{"head_dim": 32, "d_mlp": 768, "init_std_qkv": 0.0221, "optimizer": "muon_variant", "decay_fraction": 1.0, "train_tokens": 514500000}
MLP neurons of a small language model. Each row is named by its layer, matrix (down: output weights) and neuron, and shows model dimensions 0-127. Each number is 500 + 25 x the weight over its row's rms, rounded and kept within 0 to 999. Numbers have three digits each.
A block is one neuron, or neurons of one layer that tend to fire together. After each block is what it responds to, as a language model described it from the Wikipedia text at the highest values.

L5.down431:452501459528524507561488491479551485506504465446522461481534521493500502511463492529489462535556477528493505506494504486527497440481511460466480469495485534507505519545500523506466494541509505490470472488487503448494506472498508502459537508488510497493492513545460533541511537536474516496486486505481463531514544488503515481482524510493476493462523491496523495478517483472487524525529
Word-piece completions, career verbs. Inner or final pieces of split words, such as eter in Veterinary and uty in deputy, plus career verbs like elected, led, joining, mostly in biographies.

L3.down93:488529491501528436503476480484531507528486515506468521518494483527488510504502543524500500478503524548498512449470423471507513487496513510479487487481505502514559544514490547516475510508500531476510536487516478515489485504473504519510492543519498494515536490467481507477484504500513485553503489513475501535554539478476521527471465471490511515489508498463493541509516481480475537538538
L3.down171:482516493507563492534476497499486483474459521529551485511542488510490490498495526539486483494474470475539505503486515539510474459513480543471430534493471538510522538471501545440488530517535495544529476466510464530491495487508480514559534504513517504498512510540525498530459507490519478470517489499498540467485467520515493537490531506484463461502434497521483518502481504515515516539499
L3.down270:452488537492471498475480483548486502524535502537514525491504495510469496508513519544476460497518536501488537508494501496483464477450516449501485482485495548484497481511512483515523509512510500484521526498523478500537533487499490512466541487495526480538469399521463482543465550498544521452543487492518526505527523501512494500485472512557471505492484488505506502557483473497475510494548
L3.down387:492515443466484495496489494479514533497491510498510517496441531552513488487486484507490536515485504517547533507521548565481487478497484500455508512509496487507475504515515499470479521482495509469486534503507500515495524503485458545539525528544473527464505496501474502526519478488541508496549486523511498493527495524475511482493507500493519519485514458509427490488486510519510483475502
L3.down415:517510541455529532498559477477490476481457483518489502463536518491479472512493526511475522507445461506444523491496547505494493495478472532516535488526515501520507534501513500488520453515501490515540461464475535508544542470535477439485543507506527474511480468478507545518520476514510499469496486507505485516515470515479493467509484499496460487493507515465493514492486484534497456499549
L3.down431:542498462508495487499481453500553544507490507492482508481496502497492513542524523482531495513525485482500534473467493512457494512495493552505501531467439506513490544474511509506492535537516523465503508539562489480480502513521517485521537542511515450448497501543521494484511490488533494503525496491477494497521493485466508525497536541523485493462501521534464487474516490472501497519545
L3.down653:454506514471528519500519500458470500482502498493452485510510534548541511494513511474484469536485487546492506505526499498478498469510487524529519497462449470460518494512506481484519503477479448519505529490511520548503457517518526494521504506507514520470480493532501459523540495458494490506483496534506498519535511525518531524461507464481475509543476536448474454534539480504511474463458
L3.down722:537480508535475525506540479479557503479525503513516524458492506505491482486521540476482544511485499510463526461457436505473489482479491490491477481446438534545506515496511521517496501481497466503506490517529519509508496495531516463500471509467492491473452490544538469519499542526493490470545508528519530561532526530504511480472510511526481481464491505504556490499509487506530507507493
Appointed/elected to positions. Mostly the verbs appointed and elected after was or he was in biographies, e.g. was appointed as, was elected a Fellow; weaker on assorted word fragments.

L3.down111:501485516489542454474476467489528516479543475511501503492525517465512510477477514508519500501500494527465455496456522498515493534467492462488516520476474491466461459530482522504511520516484468501483519491459488435459466492493523497515517465471530514480519471530522486483470501470474524562539546505523465474503505488491495492546521494454507482508486505509491465506548489524515479481466
L3.down272:520530522549457506483488496527465495520523470504527484493484467508458520528511511480490498476453488537491458460512498506485525483545505483519475507502531504460496521511516534470496528492513533481473473482499520526446446509529477499533545479496507529480522519511514521508531498522491444479485445541519520473441524493487483496518474504537527515496469498495500509519480519496528492449536
L3.down329:514477490478473502494517504497521553552532459513470493507483490534474459491521515487470485470464551520478483471550531500528476502483506502503529501454499503464493481503497455472498537478526505503471462485564457519499487515502504511501542550512529504475494450528476520501458496479519493475471466480513527513515516492524473496518513472490466490519498491493480464517503470484498493498531
L3.down506:563514484542462531488535477543482536478484514502496484476532488507524525505503507509510463466494526506491501492474537517520476524495500519541483503506567500465510486498473503482471469477527479501501484528485484455498512491536487507529501448499493523494458504501511448507491474520520507459483472487503522493511521480512506490527512506460512477478522504425531499494492506509512522493521
L3.down508:506486516490509499496464504512525529480479512503465454505532524506542504525498519491488509509493513542450511510458500457449518501488499494480462516516494477514442498520501531479487505523497516529526458463541461498481483453490520457505493539497501509511466488531480465467508520522470497513507576527494473521481527521447460502498534488500533530513530496477492489492515520484488510507485
L3.down658:491480476521477481510488525497492511511475456443499483501508479484481523518481503528478513520486507497510482465488487536468450533501542495519486523496505478526503474529456516488538471501556540477452538520429468500531552481511497435499528530498479531501455528491505501512509491490491486486498530499477471474510495521483490492509507508475502489502458465490485537545485512553513484530515
L3.down696:504489517515551498502532433501503508479497511526495489500483503478514499475521466489489492460500480491516524510498514529498517455500522467502503529493484518508479471532482490519462511493438538472480524499522488536520478492515494506506499511486493519520538448515522502526492515467454550550523492460473476518525554469482496474513534519507486489500444478494496492483507535436539496479483
L3.down746:507487480468507503486526544483495471534511489532529483487463491511507512496497491493491493532496543490467521477454503532481514462458510494503472523487531479545480482513530469446489494526505498492504455529509421505472499506480519490500523553450479467515515504496464516505510515510454502524555473510485481495568524515518494462465502474475455513528487454485489503464520486487502496455504
Word stems before suffixes. Word pieces or short nouns that end just before a suffix or ending, such as fellow(ship), enter-tain(ment), cover(age), song(s) and lead(s), in varied text.

L9.down159:512502502528508529523459478544535545535537451508495505485519440554521510505494516496498524477495549518468500505506462453489453511469499486475528500462484489496485524550479471512471480486494501498534501514499489488486509505477541470531487469509534525506492514493511487537461512522470508490496534491461458491513461454474461528475529542530509521534511468518477503532462494488513495516443
L9.down186:487491486519483501481503501519484484521511514509506496488486491485511461560525492467509520477444509495497467495526506518513475489492479525494494488498503560502468505518515523523491467430491505515503542472558491488505494513529507486497531440479544468498476480508519511444505489489468455468507510522498523492520461533528452503504511533512558482515534485472506497526480500485515525491487
L9.down205:484524516479498440505517547494487469467493483454485519475480499505509510512544565501476452513468492497497470473424516510494504485501518506495527503541503530530523506514518505506430517487487480445465505518480469499466564481515526492504495496494536437522488483467526511507524512497494512517491524526502510482523558500485516529495511525486517527535473519485515490521508495477494500480454
L9.down300:479515482481468519513542503468524495477479558500483501523488490522518495486526499488540482492458497526478431529482553512471494525456497452482494479513504495534443537503466506483464524517483557431510478499524526469563518532508528473477492531503481524544524515514530495480517505504473492487464516539525496470505499469501504478506527487479479483549479522499486487513473445458482510478517
L9.down419:472480521495534502533487535489490473442478507512501513466492528500515491497493504498501517491497513520524521452486501535426510469483519469493493495514549512554503497507500498517471506516500488449531477472453529479546517470555531473495497475504520478516541475505523518523521485503473529514520531538473513440519512490475477514467503532501476536467520499504486483466518512498489552448518
L9.down526:474506517495517478551521529486487519486465519500504505444458483549492496485491454543481498502447496502517484503490497522507474500485476490489490491477508500459496519527479499504451507524482514472477526479452464469490493503528544471477528491500476421535501492474518502504520534531514549496516522490538454526501484513556492458470507479527531469498464513461499514513476507498470506511447
L9.down530:538526531492511503525563519450530494523538514488429519505525487503482539519533499504531497505488502495491451501514544484490509515491520491548529521516561506494491459475479507434480523496525519442502497477488520488488458471517516518499507533492506508492492479547545493491514520440498460487498508525505499520524494480512521527535529545510443508519529490512472486520457467493478532474461
L9.down655:470452507551507470479469521479466512543471502490504465501488493484532458469507474521511506487466507474500537485499456527484460543523474505517478494509526491526475488529480505504484500460518496505522488536503492448475492500498509523490493460531539468478528467493478477507484522517490484511542491515536500484480492487470484472529491539488527457541499482493487492536479503472509446521479
Indefinite article "an". The article "an" before a vowel-initial noun or adjective (an average grade, an air, an accident); more weakly, first pieces of split names and words (J-érôme, Di-dier, un-equ-al).